config.yaml
n_layer: 9
d_model: 640
n_head: 10
n_kv_head: 10
head_dim: 64
d_mlp: 2560
vocab_size: 50257
activation: "gelu"
norm: "layernorm"
norm_place: "pre"
norm_eps: 1e-05
positions: "alibi"
qk_norm: false
attn_scale: 0.125
bias: "all"
tie_embeddings: true
parallel_block: false
init: "uniform"
init_std_qkv: 0.0195
init_std_o: 0.00459
init_std_up: 0.0195
init_std_down: 0.00459
optimizer: "muon_variant"
lr: 0.00143
lr_mult_o: 4.0
lr_mult_up: 0.669
lr_mult_down: 2.0
beta1: 0.95
lr_head: 0.00399
grad_clip: 2.0
warmup_steps: 200
schedule: "wsd"
decay_fraction: 0.883
decay_shape: "linear"
final_lr_fraction: 0.0
batch_tokens: 131072
seq_len: 1024
doc_mask: true
train_tokens: 611500000
steps: 4666
dataset: "wikipedia_en"
MLP neurons of a small language model. Each row is named by its layer, matrix (up: input weights) and neuron, and shows model dimensions 256-383. Each number is 200 + 40 x the weight over its row's rms, rounded and kept within 0 to 999.
Before each neuron's rows, "fires on" lists the tokens most often at its 100 highest values on Wikipedia text that the model never trained on.

fires on: " the", " of", " in", ":", ",", " that"
L4.up1791,191,245,163,237,233,188,177,193,156,233,193,252,210,177,125,179,207,223,221,234,144,220,168,196,204,180,173,152,179,181,215,191,165,218,215,222,207,219,203,233,248,160,246,253,164,226,266,283,239,174,173,159,202,183,153,295,239,191,218,218,222,145,162,172,184,161,230,174,170,123,178,214,246,220,185,231,184,222,239,189,196,273,192,188,161,236,202,222,165,218,188,178,257,155,196,207,202,225,171,216,217,188,180,221,152,218,193,228,161,197,187,178,142,236,220,144,210,181,211,239,203,221,217,234,203,157,172,175

fires on: "\n", " R", "R", "==", "===", "-"
L4.up246,245,203,165,196,262,246,225,227,224,143,156,243,131,236,192,189,153,158,248,219,142,174,189,239,155,255,161,259,201,178,160,282,192,215,289,127,179,200,146,193,254,165,172,234,217,193,176,191,157,160,150,185,126,307,280,177,241,207,172,135,173,167,160,270,245,208,201,214,163,224,212,299,227,198,211,210,159,184,148,226,180,243,133,154,223,197,216,160,186,201,219,113,188,138,139,233,204,182,135,166,221,257,220,195,183,250,290,156,166,113,216,273,142,245,153,189,181,180,131,178,146,188,189,135,230,231,263,217

fires on: " ===", "===", "==", "\n", " =="
L4.up421,222,295,132,235,181,251,207,126,234,177,168,177,68,241,208,185,163,198,202,218,183,210,259,165,248,220,194,235,168,207,131,196,249,192,232,315,164,227,196,165,193,223,171,193,180,163,203,225,206,219,236,179,251,216,141,209,160,212,218,177,199,173,245,185,236,221,167,153,199,213,201,206,216,180,222,239,114,156,174,203,201,136,210,183,234,237,182,166,202,250,207,293,264,226,207,191,233,248,253,257,166,234,217,159,183,202,201,155,204,221,174,169,200,191,219,238,210,254,256,233,198,207,227,188,154,256,145,167

fires on: ",", " of"
L4.up1509,235,154,209,233,272,245,168,224,226,209,182,115,163,259,206,191,225,237,191,228,205,194,211,239,211,188,232,161,175,184,206,165,275,274,246,219,164,264,148,143,264,217,201,278,203,143,241,116,186,181,193,123,203,202,200,241,151,246,223,194,158,253,153,225,215,183,306,220,233,142,214,175,235,161,211,194,208,197,188,186,164,180,226,197,151,187,109,247,175,200,229,248,207,233,256,209,158,193,242,261,283,275,210,221,150,190,218,216,262,222,190,311,182,180,176,182,257,248,136,152,183,164,181,228,220,156,215,161

fires on: " ", "1", " at", ":", " –", " -"
L4.up2224,220,197,242,231,158,142,230,232,200,169,216,221,251,243,154,258,203,187,149,150,159,204,129,152,164,202,219,149,192,248,145,253,225,238,160,241,145,186,190,245,191,232,138,164,267,145,162,207,229,180,292,182,245,232,155,219,198,156,182,270,157,132,169,185,229,195,187,202,132,223,139,170,192,138,221,190,310,203,220,277,160,173,186,234,216,224,267,282,185,224,174,200,161,221,204,242,149,187,144,201,179,130,187,187,231,209,216,262,243,199,181,161,173,208,172,206,205,300,191,160,238,214,233,257,170,204,273,213

fires on: " H", " G", " m", " K", " W", " M"
L4.up963,183,263,174,161,222,188,186,200,207,268,160,240,163,210,168,249,193,165,206,113,206,220,146,103,185,209,165,219,173,220,139,159,170,153,171,273,152,180,206,239,246,137,220,251,225,240,172,201,142,167,198,244,180,212,171,244,257,169,246,125,273,201,192,181,202,177,212,205,199,199,266,215,171,246,179,206,314,237,167,228,202,207,151,154,176,231,216,211,289,213,200,164,252,298,231,204,153,150,219,216,161,196,201,192,169,84,261,245,208,195,182,177,206,193,242,165,199,218,238,175,238,192,166,189,238,244,132,118

fires on: " the", " of", " its", "The", "=", " as"
L4.up1144,182,191,164,108,188,243,217,139,204,245,151,190,245,117,250,209,226,195,230,189,238,180,188,104,191,215,201,201,200,171,121,317,171,252,225,228,199,279,175,262,173,179,185,203,228,227,159,207,178,207,225,203,237,124,218,239,230,165,184,243,203,204,160,189,170,237,265,203,246,195,162,183,262,215,244,213,191,270,191,208,221,214,123,217,170,172,279,286,243,252,252,204,202,234,145,200,229,212,247,189,172,156,182,259,156,164,190,173,184,186,154,210,193,197,265,200,196,227,149,148,190,305,136,243,147,237,201,180

fires on: " in", " ", "0"
L4.up1723,231,233,137,178,271,213,133,170,209,207,168,169,228,126,125,232,168,177,195,258,179,160,202,212,134,243,191,241,190,226,210,195,197,219,209,172,210,189,198,176,284,205,239,216,132,236,174,191,164,130,189,223,193,242,201,206,213,242,205,219,219,223,213,167,282,206,143,269,204,122,196,169,226,176,168,191,152,265,223,240,159,162,177,192,199,189,200,242,151,124,154,217,152,199,216,286,136,160,199,152,192,248,140,159,173,208,121,231,169,223,227,212,190,184,218,204,227,169,241,169,149,196,244,184,81,157,224,142

fires on: " of", ".", " after", " New", " among", "He"
L4.up2107,161,173,177,189,248,252,203,156,184,195,200,255,175,194,170,182,258,171,184,166,216,215,213,151,198,207,251,177,229,201,226,169,155,131,183,225,230,127,137,230,156,204,252,238,217,204,224,146,178,183,222,196,92,235,215,170,207,207,199,247,235,252,85,150,182,247,168,252,99,162,150,184,202,173,180,135,189,217,214,140,184,170,230,295,184,220,230,256,222,206,153,180,286,212,241,147,223,198,238,196,197,206,178,167,214,162,181,140,218,208,149,174,242,240,241,207,211,182,201,185,185,289,245,241,209,239,174,212

fires on: " in", "'", "-", " the", " of"
L4.up411,115,182,198,273,215,226,118,210,116,153,249,202,107,209,282,251,217,164,103,156,244,258,170,222,204,165,233,212,328,211,184,196,276,217,246,190,164,190,230,255,216,120,171,179,165,229,123,205,325,230,224,249,226,156,200,226,230,227,299,171,257,151,187,268,213,197,182,279,169,193,151,304,184,190,247,114,150,149,195,226,269,186,234,212,239,201,183,239,233,186,181,135,262,206,197,267,186,182,158,204,242,247,158,269,150,157,188,234,215,225,152,237,255,188,197,248,168,195,233,177,219,213,216,229,258,181,125,240

fires on: " |"
L4.up1534,168,221,86,204,200,211,198,175,275,194,149,274,127,212,185,191,198,152,242,249,274,139,220,252,180,196,142,127,196,137,146,182,220,283,219,202,210,229,145,183,197,166,201,158,168,196,160,198,244,174,156,245,193,236,213,187,150,250,238,208,166,173,254,222,169,139,201,240,104,188,103,148,223,275,181,180,143,205,194,164,205,235,224,226,216,185,169,268,153,150,106,238,271,228,160,192,197,217,145,200,267,226,156,243,181,231,220,159,132,212,146,217,148,235,217,236,201,172,235,200,219,157,235,184,184,216,187,222

fires on: " ", "0", " (", "^{", "–", "2"
L4.up149,177,184,240,230,126,199,160,166,191,195,258,196,188,162,207,232,176,237,137,168,232,227,200,192,212,241,142,146,204,87,177,168,111,272,231,126,178,249,189,160,216,145,152,198,206,158,246,165,194,204,204,204,231,161,253,231,183,168,247,155,240,221,183,181,239,188,230,227,171,182,159,208,186,125,194,180,197,251,159,181,225,120,155,205,180,174,186,239,121,248,254,194,211,251,233,202,203,234,125,197,204,161,180,242,190,203,196,231,199,170,216,298,244,148,196,194,166,254,240,189,124,243,189,204,256,185,201,187

fires on: "\n", "===", "=="
L4.up469,201,216,208,233,234,188,214,227,238,177,127,195,178,259,269,188,162,187,183,229,196,224,194,162,178,229,167,268,210,132,152,197,194,145,186,195,253,239,204,179,194,275,216,168,270,153,296,253,160,178,225,218,152,219,186,188,271,198,178,194,173,178,190,192,223,211,189,169,206,219,184,162,158,194,225,153,248,225,221,177,229,218,205,235,188,198,161,249,235,210,291,141,214,200,111,243,202,203,189,213,271,239,236,244,185,169,194,200,279,174,271,254,181,285,167,139,232,247,183,223,156,224,212,215,205,224,215,178

fires on: " (", "(", " ", "1", ",", " would"
L4.up163,199,176,226,236,200,246,191,185,229,185,169,225,175,194,183,201,206,148,172,226,157,185,246,203,192,334,155,228,184,167,195,206,221,179,223,199,171,216,143,234,276,175,217,209,143,193,167,240,227,183,199,171,201,217,206,271,188,248,223,177,250,183,254,171,208,234,187,202,222,142,204,218,145,265,162,208,158,146,174,215,156,131,118,186,192,225,157,244,180,114,187,161,153,226,163,176,96,210,244,184,178,184,158,173,155,187,132,238,190,168,180,194,276,234,170,120,274,241,203,164,180,193,184,226,222,265,169,220

fires on: " p", " c", " No", " ", " all"
L4.up1286,118,199,173,206,210,222,188,218,201,233,280,194,232,199,205,154,242,183,151,148,181,228,168,217,198,260,169,215,232,197,153,166,211,175,227,225,184,159,289,181,184,256,206,216,150,151,195,187,134,182,264,230,231,216,198,161,222,127,252,172,148,239,206,253,135,189,182,204,205,219,225,193,207,135,220,275,265,188,167,129,203,230,188,146,183,211,190,181,185,205,176,203,210,171,174,252,174,171,269,174,158,252,224,228,174,200,212,244,185,211,248,169,183,221,168,202,233,218,108,232,151,291,207,248,172,189,178,240

fires on: ".", ")", "\""
L4.up1147,203,246,257,215,206,236,198,167,188,228,336,134,200,200,178,151,243,201,170,188,213,176,211,140,240,184,199,194,246,283,156,236,223,168,149,162,220,195,215,232,233,138,158,275,226,207,173,205,215,174,239,201,202,223,241,193,213,74,293,167,175,180,209,217,213,145,212,219,164,203,176,253,226,265,192,180,208,250,259,187,286,180,167,221,251,143,278,157,192,200,220,229,150,262,182,218,122,281,172,195,167,242,187,262,142,163,288,209,205,281,195,174,209,178,245,235,188,104,231,184,164,171,183,231,228,229,153,152

fires on: " the", "the", "The"
L4.up1036,202,227,195,215,178,202,198,215,179,250,200,237,216,139,165,127,228,212,231,270,175,195,223,238,197,174,258,187,248,172,174,219,215,153,173,162,164,183,201,254,210,166,293,240,180,245,211,225,160,152,197,251,103,181,247,183,259,168,152,210,219,249,176,182,152,173,157,248,201,191,180,181,227,176,282,252,142,234,182,158,105,202,204,228,163,217,202,168,228,207,189,195,158,239,165,138,252,134,215,162,172,239,248,213,164,201,113,129,189,197,120,249,236,205,208,215,176,177,198,199,171,225,194,279,148,158,149,233

fires on: " the", "|"
L4.up1878,117,100,176,197,206,190,123,190,185,149,223,191,186,277,184,207,143,226,180,181,269,128,143,214,216,134,157,166,233,180,173,239,239,187,195,109,237,240,227,212,225,158,253,204,153,164,176,191,189,230,277,145,235,188,135,195,268,265,223,173,265,217,173,170,239,214,134,197,237,169,160,276,230,215,220,219,201,272,231,204,258,258,216,124,190,143,130,253,140,201,220,165,241,196,182,264,195,147,272,208,219,236,155,276,153,207,218,245,286,177,205,145,244,184,228,181,199,292,187,91,228,170,193,225,123,134,190,150

fires on: " "
L4.up2378,215,188,142,243,183,171,189,218,233,173,231,194,256,193,174,192,219,249,187,210,200,159,229,227,213,135,239,210,165,191,202,178,263,247,192,232,212,263,182,210,209,151,235,196,199,209,189,180,267,225,181,156,224,241,244,171,203,252,261,220,228,207,195,132,255,205,138,98,173,221,203,219,157,194,92,219,220,268,228,219,174,217,191,182,217,166,177,225,179,112,183,128,216,246,232,196,185,195,281,230,221,241,192,156,191,124,200,211,196,184,247,190,187,166,169,196,206,197,192,217,137,105,192,160,133,187,196,178

fires on: "2", "3", "1", "4", "."
L4.up497,209,172,182,200,222,182,217,194,196,200,198,288,178,179,234,272,172,183,219,251,231,136,207,172,178,298,174,236,244,281,157,176,215,201,229,183,158,94,204,200,179,176,161,165,200,177,118,203,176,252,222,230,182,209,174,233,163,180,267,232,207,190,132,216,151,158,207,236,170,152,211,186,190,211,206,196,159,235,242,201,210,183,209,112,113,230,231,183,163,254,166,174,224,122,205,219,220,205,158,165,224,237,119,204,214,228,288,217,172,206,179,147,160,243,198,234,159,154,169,265,226,162,197,179,260,167,181,131

fires on: "-", " ", "–", "'"
L4.up2283,186,272,246,239,179,151,238,177,235,237,207,120,217,240,167,217,141,228,226,239,218,191,275,185,260,212,190,169,264,257,211,229,166,244,168,176,161,181,170,170,175,168,164,173,204,124,237,177,206,231,261,180,210,215,219,197,203,150,195,186,147,194,175,196,284,230,215,304,256,176,168,188,214,172,146,162,185,219,126,229,163,208,198,202,151,202,264,222,131,306,236,181,181,225,170,225,195,159,199,99,233,215,174,180,210,140,230,172,228,122,188,193,173,155,184,254,213,109,201,209,175,239,168,210,176,266,153,152

fires on: " a", " is", " of", " are", " ", " as"
L4.up1862,193,192,135,219,259,175,171,177,223,215,203,191,224,179,263,206,314,150,220,152,209,234,195,175,187,184,236,210,320,220,184,159,223,217,220,194,208,220,235,240,173,238,229,272,182,188,192,173,225,181,200,168,177,244,229,248,255,221,174,221,205,205,210,199,182,186,174,242,176,171,224,133,159,223,217,199,199,189,275,242,191,163,253,130,242,227,188,169,196,153,181,248,154,180,212,205,255,240,220,238,138,259,220,165,141,255,198,224,136,162,231,219,171,225,254,231,219,219,191,197,116,294,145,198,215,174,164,183

fires on: " the", "===", "==", " ==", " ==="
L4.up1334,238,270,110,213,161,293,209,155,234,221,230,134,136,243,188,199,167,204,205,120,154,212,215,233,184,172,182,254,239,192,115,164,317,221,252,175,213,157,159,227,233,223,186,168,255,256,287,251,173,202,171,155,276,218,286,195,189,236,140,97,146,169,143,190,231,179,257,253,215,258,248,227,209,171,230,214,163,182,190,229,218,190,163,201,161,194,214,212,174,196,222,195,178,245,207,182,204,169,155,233,227,233,256,158,220,249,131,171,168,193,169,247,193,162,225,228,199,123,208,221,190,180,204,206,229,242,115,227

fires on: " and", " or", ",", "-", " |"
L4.up1518,134,172,91,194,212,175,200,174,213,186,134,259,206,126,238,243,238,180,207,187,163,146,260,235,198,219,236,252,181,107,194,134,214,312,179,173,235,249,195,231,268,148,110,213,235,211,118,148,199,152,201,128,248,225,176,214,250,171,245,195,168,185,186,258,189,196,228,145,166,182,203,154,203,203,160,149,268,180,94,202,207,220,251,163,165,240,195,198,134,201,226,191,248,169,199,198,186,280,132,149,176,223,221,177,209,237,135,199,200,256,162,200,251,229,198,145,156,207,227,174,221,272,212,184,234,191,194,235

fires on: "1", " ", "stream", " was", "2", "9"
L4.up75,178,246,183,256,226,130,245,184,174,211,208,238,194,161,221,223,245,187,159,227,200,156,203,130,253,170,206,219,154,176,140,190,151,159,235,200,185,261,172,261,187,231,157,280,125,188,299,187,174,233,194,214,261,243,213,194,194,137,259,229,202,185,235,212,191,256,220,250,173,177,209,258,198,170,155,171,214,188,169,230,254,246,211,202,124,216,195,283,180,223,192,220,176,156,158,251,154,184,160,127,203,189,170,156,191,255,265,227,214,211,158,178,191,249,145,228,204,204,276,149,212,166,196,213,260,215,248,197

fires on: " \"", " |", " as", " N", " –", "\""
L4.up2078,147,187,204,252,206,129,164,232,210,269,179,230,179,217,241,252,269,269,178,175,213,194,186,180,184,248,245,240,229,231,196,187,223,194,269,172,225,168,230,293,172,250,230,244,212,207,300,160,212,186,236,155,241,183,167,171,152,230,198,170,234,130,221,179,105,215,190,226,215,218,213,151,152,230,209,202,238,230,243,187,171,178,225,243,246,175,203,147,274,235,258,174,172,279,214,198,244,232,183,176,197,163,207,141,259,165,237,200,194,267,189,308,161,195,88,185,242,218,207,239,241,185,237,187,245,244,201,206

fires on: " the", " became", " \"", " as"
L4.up926,206,192,175,170,169,211,240,225,235,228,269,232,210,172,173,162,224,144,225,211,204,158,195,140,152,201,231,217,154,169,151,235,243,152,208,181,164,158,206,226,246,236,208,242,193,258,191,173,200,173,159,207,140,222,208,156,190,167,208,194,199,117,160,216,161,187,149,153,174,197,252,217,183,184,235,220,221,171,178,161,192,172,179,203,173,220,268,176,186,224,271,183,126,240,160,251,237,300,192,215,227,134,237,178,150,143,147,200,199,177,198,274,181,186,245,167,216,198,306,183,168,246,285,267,214,204,183,234

fires on: " on", ".", "2", " "
L4.up614,239,207,237,250,255,240,329,228,183,197,211,233,223,209,214,212,205,214,223,203,184,155,150,140,215,183,176,191,206,264,173,203,206,227,200,269,253,246,219,213,143,177,250,195,200,213,178,120,180,217,155,150,138,232,135,240,215,211,252,241,183,234,225,161,228,224,237,202,184,165,186,210,197,148,152,209,227,193,150,247,161,211,155,166,154,273,238,207,186,187,203,198,253,192,172,220,229,142,203,246,156,195,269,225,261,198,146,273,261,239,203,235,194,212,208,201,173,151,271,294,218,228,210,208,159,212,177,254

fires on: " in", ",", " over", " de"
L4.up2278,243,209,207,208,135,223,167,257,173,240,247,178,193,141,195,198,159,145,176,234,145,211,185,226,236,196,157,209,217,252,261,273,150,213,185,167,294,175,179,220,193,246,203,218,166,271,178,229,203,114,217,188,235,188,181,244,213,153,230,235,255,158,175,183,154,251,239,145,155,215,147,222,246,215,185,171,222,213,247,276,239,200,208,237,178,165,150,181,205,270,152,219,139,131,169,263,240,257,188,277,129,139,196,154,154,256,200,187,199,165,236,210,116,153,255,187,256,148,199,221,201,151,167,258,211,175,206,211

fires on: ",", ")", "),"
L4.up468,195,151,300,259,208,256,216,195,214,174,198,185,185,234,273,187,254,126,135,196,252,268,214,162,239,155,193,164,178,208,197,195,194,213,117,207,250,204,189,219,248,124,185,216,224,273,197,152,239,169,254,246,220,116,184,194,281,180,256,75,154,141,203,253,265,224,235,189,153,220,194,255,210,238,185,275,210,193,160,179,250,118,209,237,242,264,198,143,209,143,175,194,237,229,209,221,114,294,181,127,130,240,138,183,267,252,259,202,223,231,247,154,182,185,238,208,169,197,169,228,194,249,160,281,175,157,174,180

fires on: " |", " ", ";", "7", "0", "8"
L4.up1335,203,183,204,201,189,199,237,209,253,246,189,226,269,229,151,164,151,131,218,214,238,216,171,189,227,112,158,246,182,195,154,194,228,230,162,160,228,228,210,257,239,202,187,239,210,170,176,246,188,154,279,268,179,246,193,197,181,240,217,172,244,243,254,209,191,253,165,212,221,138,137,189,194,122,154,265,205,195,210,204,224,185,194,187,206,123,194,210,209,153,193,200,160,209,199,216,154,188,178,249,146,139,232,246,181,230,203,246,103,154,178,180,122,247,181,242,266,187,182,196,227,244,225,246,281,204,226,212

fires on: " ", "1", "9", "(", "3"
L4.up2170,207,172,175,206,190,163,222,190,146,185,173,227,181,120,233,200,205,206,182,243,171,178,226,144,213,231,183,160,178,198,135,233,200,247,173,253,255,152,221,196,152,238,151,223,216,145,105,231,283,255,171,250,190,216,228,176,197,174,256,235,211,227,241,209,174,223,208,204,231,166,161,205,201,221,208,163,183,208,311,191,156,172,120,216,123,221,130,195,197,198,244,205,144,179,196,134,183,174,245,231,230,223,242,157,182,243,306,156,237,203,200,173,228,209,246,111,179,132,217,238,149,198,252,269,203,268,182,203

fires on: " ", " as", " died", " |"
L4.up1689,212,138,253,220,206,261,222,257,158,249,150,201,160,190,211,188,176,255,212,217,236,225,132,214,267,219,158,160,148,156,141,213,189,183,187,104,188,171,130,160,176,240,181,220,219,236,231,163,198,204,186,201,200,124,220,239,183,200,206,222,234,138,216,224,212,198,174,145,153,225,225,145,129,218,222,213,133,194,174,222,241,282,167,261,186,200,240,273,223,203,261,153,154,136,158,149,244,148,195,199,179,185,144,86,187,156,250,177,205,262,200,219,179,209,166,202,277,142,190,269,217,145,265,247,131,234,262,244

fires on: " ", " of", "."
L4.up1743,169,160,222,204,217,206,219,164,187,151,223,251,165,257,288,192,195,232,216,140,183,243,151,209,151,256,204,152,239,200,131,204,194,197,261,240,210,168,178,199,179,236,175,204,145,233,197,158,145,165,300,196,133,182,225,175,217,236,279,135,204,245,228,141,227,207,200,176,76,228,137,225,230,162,210,215,273,246,165,204,166,152,182,235,182,251,179,214,165,241,232,240,185,198,182,233,150,207,134,208,186,215,257,217,222,228,135,209,249,271,239,254,266,158,200,228,191,221,226,181,224,262,268,248,192,196,149,189

fires on: " M", " N", " L", " W", " No", " S"
L4.up1749,204,207,223,209,219,146,201,205,222,237,257,225,151,217,163,214,171,136,271,143,190,219,214,182,179,162,200,170,213,228,181,248,186,160,167,201,238,200,179,199,143,173,224,188,179,198,253,284,187,215,199,221,222,175,192,181,239,194,217,176,210,145,212,238,182,196,267,169,317,183,252,143,212,242,218,164,212,265,191,182,215,209,130,185,215,264,193,214,256,210,177,192,255,267,238,184,240,211,166,201,200,190,284,215,183,206,219,222,181,230,220,217,254,252,227,138,214,204,280,349,243,180,137,185,236,189,186,237

fires on: ",", " is", " are", " (", " also"
L4.up2231,250,136,200,152,183,221,213,272,306,256,149,213,224,296,196,197,237,168,129,243,211,257,276,139,171,226,178,193,267,274,231,188,204,173,239,214,230,227,154,234,227,224,209,189,192,145,239,217,218,158,215,178,212,227,228,261,215,175,170,201,213,193,206,232,186,215,204,202,205,162,230,236,172,195,214,223,226,199,233,173,199,183,179,264,188,234,185,196,203,121,189,210,162,149,238,213,163,195,239,237,209,159,287,216,158,162,250,221,242,182,273,181,172,241,269,145,234,248,219,224,172,202,213,182,210,194,165,246

fires on: " (", "1", " in", " "
L4.up726,151,212,190,234,229,154,246,186,197,199,162,188,190,185,274,158,244,246,179,217,209,255,220,163,185,220,206,204,211,132,242,203,188,202,309,181,192,189,176,223,273,210,231,223,219,230,101,183,150,149,174,251,178,194,185,218,166,160,222,256,189,265,126,176,251,202,170,195,167,176,249,255,172,169,217,227,210,249,295,226,278,143,229,223,150,183,302,206,201,108,148,191,223,194,207,235,150,156,140,197,223,255,237,190,186,190,179,212,184,213,207,168,209,140,208,217,141,220,246,214,162,179,197,248,171,198,210,133

fires on: " ", "0", "–", "ey", "9"
L4.up1381,205,279,171,197,160,279,234,153,186,167,182,201,223,159,198,205,197,229,205,156,132,170,176,215,255,107,133,242,170,216,185,202,209,214,213,320,282,185,210,144,182,251,232,204,190,162,192,261,206,218,219,297,194,248,162,220,149,252,275,214,187,278,171,208,257,271,213,217,167,226,194,164,203,234,224,252,212,200,193,193,188,145,188,200,172,171,193,174,196,150,206,158,160,199,249,192,165,268,263,119,179,189,210,232,140,201,161,211,192,193,211,179,177,168,189,237,271,184,255,227,266,214,199,246,233,159,165,193

fires on: " is", " as", ",", " was", " considered", " be"
L4.up1859,218,171,155,189,204,210,170,219,222,185,258,236,203,198,178,183,224,176,181,165,178,208,207,174,152,211,171,252,247,212,156,206,230,175,173,169,171,160,252,179,246,144,199,215,214,249,217,156,207,217,165,225,171,128,139,183,218,232,181,197,276,217,197,221,170,250,189,246,231,198,198,248,184,240,217,234,193,211,177,135,168,246,124,177,197,232,200,190,218,205,261,231,164,204,155,222,177,207,184,230,118,189,216,205,167,237,212,188,130,256,234,277,107,222,250,213,234,207,238,138,182,230,229,174,189,192,148,183

fires on: " |", " ", "–", "-", ",", " ("
L4.up1819,169,186,256,184,176,154,219,116,162,231,178,91,268,101,218,230,178,217,207,131,278,209,165,197,229,237,175,195,235,216,252,198,233,233,204,207,184,172,210,187,182,278,222,238,173,163,227,224,203,240,226,198,204,229,230,227,153,225,189,184,102,228,209,241,188,138,160,193,203,130,233,94,238,208,164,166,240,190,163,280,139,244,198,217,223,200,188,176,241,224,139,191,145,305,171,187,169,223,232,133,187,167,155,173,182,125,257,132,199,222,262,155,157,268,159,203,221,105,209,234,181,150,120,231,204,186,155,191

fires on: ",", " of", " and", " |"
L4.up643,229,208,265,194,107,174,196,187,225,212,145,282,218,202,186,220,218,172,278,267,226,205,271,167,173,190,124,176,239,187,237,219,192,289,110,214,228,232,234,181,195,161,248,200,172,83,183,251,243,231,212,254,200,177,183,324,189,164,200,217,217,137,166,223,164,218,198,204,230,234,203,214,224,267,258,173,205,230,218,244,232,187,209,199,254,203,208,177,168,213,196,269,299,239,163,224,196,207,199,181,237,223,140,206,197,272,148,191,219,242,196,135,194,152,260,251,237,216,201,203,165,176,194,180,185,180,155,163

fires on: "1", "2"
L4.up2559,167,140,245,228,236,181,161,166,232,215,138,164,234,172,289,182,232,244,146,207,224,188,173,74,218,266,197,210,209,188,179,208,228,139,166,216,171,160,207,197,259,247,169,199,135,208,186,293,227,256,177,197,200,265,177,198,141,162,181,199,278,124,306,213,127,206,235,287,161,135,211,173,228,201,193,170,128,209,218,267,171,239,174,158,184,215,134,185,149,198,221,188,183,175,178,177,169,178,216,224,211,225,167,191,233,186,195,174,272,228,198,209,196,237,173,198,266,193,194,197,153,213,243,262,299,162,237,163

fires on: " of", " the", " with", " |", "N", " and"
L4.up68,227,191,230,177,137,163,173,157,103,266,181,187,222,158,244,186,147,219,213,180,190,166,190,187,212,94,226,219,200,218,199,210,161,257,263,142,226,208,129,85,193,141,123,218,226,260,246,224,251,213,278,167,221,186,257,151,242,239,206,207,193,207,192,178,153,243,257,200,157,223,187,177,199,176,249,182,159,274,139,165,182,229,178,161,133,172,220,196,197,162,239,185,285,173,154,167,232,187,153,265,236,307,156,251,177,163,281,214,142,216,224,166,189,301,160,254,284,186,178,186,178,207,199,230,209,259,216,198

fires on: " |", " of", " as", " a", "0"
L4.up328,234,130,209,198,217,220,195,175,227,219,246,218,141,203,178,248,189,206,206,262,286,137,127,192,208,201,207,128,228,175,200,220,164,213,162,216,275,305,202,180,197,237,185,208,214,232,151,188,220,185,200,201,137,225,189,181,183,173,178,214,119,153,264,160,240,126,142,260,183,191,132,247,172,172,253,236,159,202,247,231,186,259,234,207,162,204,168,134,181,198,138,200,217,194,202,147,194,240,256,250,180,298,264,220,199,173,182,186,229,195,218,152,292,207,132,235,248,153,207,127,231,163,304,329,162,278,110,287

fires on: "1", "2", ".", "4", "5"
L4.up2518,208,223,225,235,159,196,276,82,196,182,170,139,155,132,181,287,218,176,162,224,252,81,165,145,148,199,232,150,214,162,223,183,201,166,218,283,148,236,198,189,166,209,253,176,152,243,194,222,221,227,260,270,247,250,205,260,191,215,211,166,197,205,229,212,182,229,256,207,188,159,164,214,122,182,258,167,191,223,193,195,210,201,170,278,151,93,238,186,189,221,177,246,204,280,132,193,245,204,216,210,231,291,181,124,225,219,255,194,238,250,186,120,213,231,143,188,169,145,195,181,189,253,181,187,227,263,234,164

fires on: " the", " ", " c", " p", " ch"
L4.up581,184,253,236,172,208,196,156,205,219,191,163,261,237,189,234,173,158,229,219,167,217,224,330,163,163,144,155,197,194,165,174,260,157,166,257,154,228,237,191,179,227,214,189,225,227,211,184,253,136,201,232,185,201,211,199,233,172,204,269,186,212,140,192,214,204,252,224,192,275,132,251,207,178,167,235,184,183,234,164,232,140,240,262,187,190,132,180,229,179,251,244,184,232,237,183,209,189,190,267,295,134,270,176,213,159,182,154,160,198,242,180,176,130,159,281,187,140,156,205,126,232,110,213,200,212,171,160,254

fires on: ".", " (", " of"
L4.up1285,156,152,175,195,234,240,186,143,186,211,165,217,184,184,126,207,198,158,125,214,313,202,209,175,164,213,199,149,130,232,185,147,221,241,173,230,219,249,177,142,333,179,203,255,137,227,151,193,108,286,209,179,203,208,173,192,211,173,226,172,165,240,228,196,206,187,161,201,204,239,159,213,250,178,188,211,179,182,180,196,214,186,223,209,195,205,183,185,238,193,188,206,154,277,187,190,142,180,253,194,246,267,122,200,193,284,223,231,249,210,216,232,137,184,232,115,197,180,164,215,241,270,206,219,232,129,242,230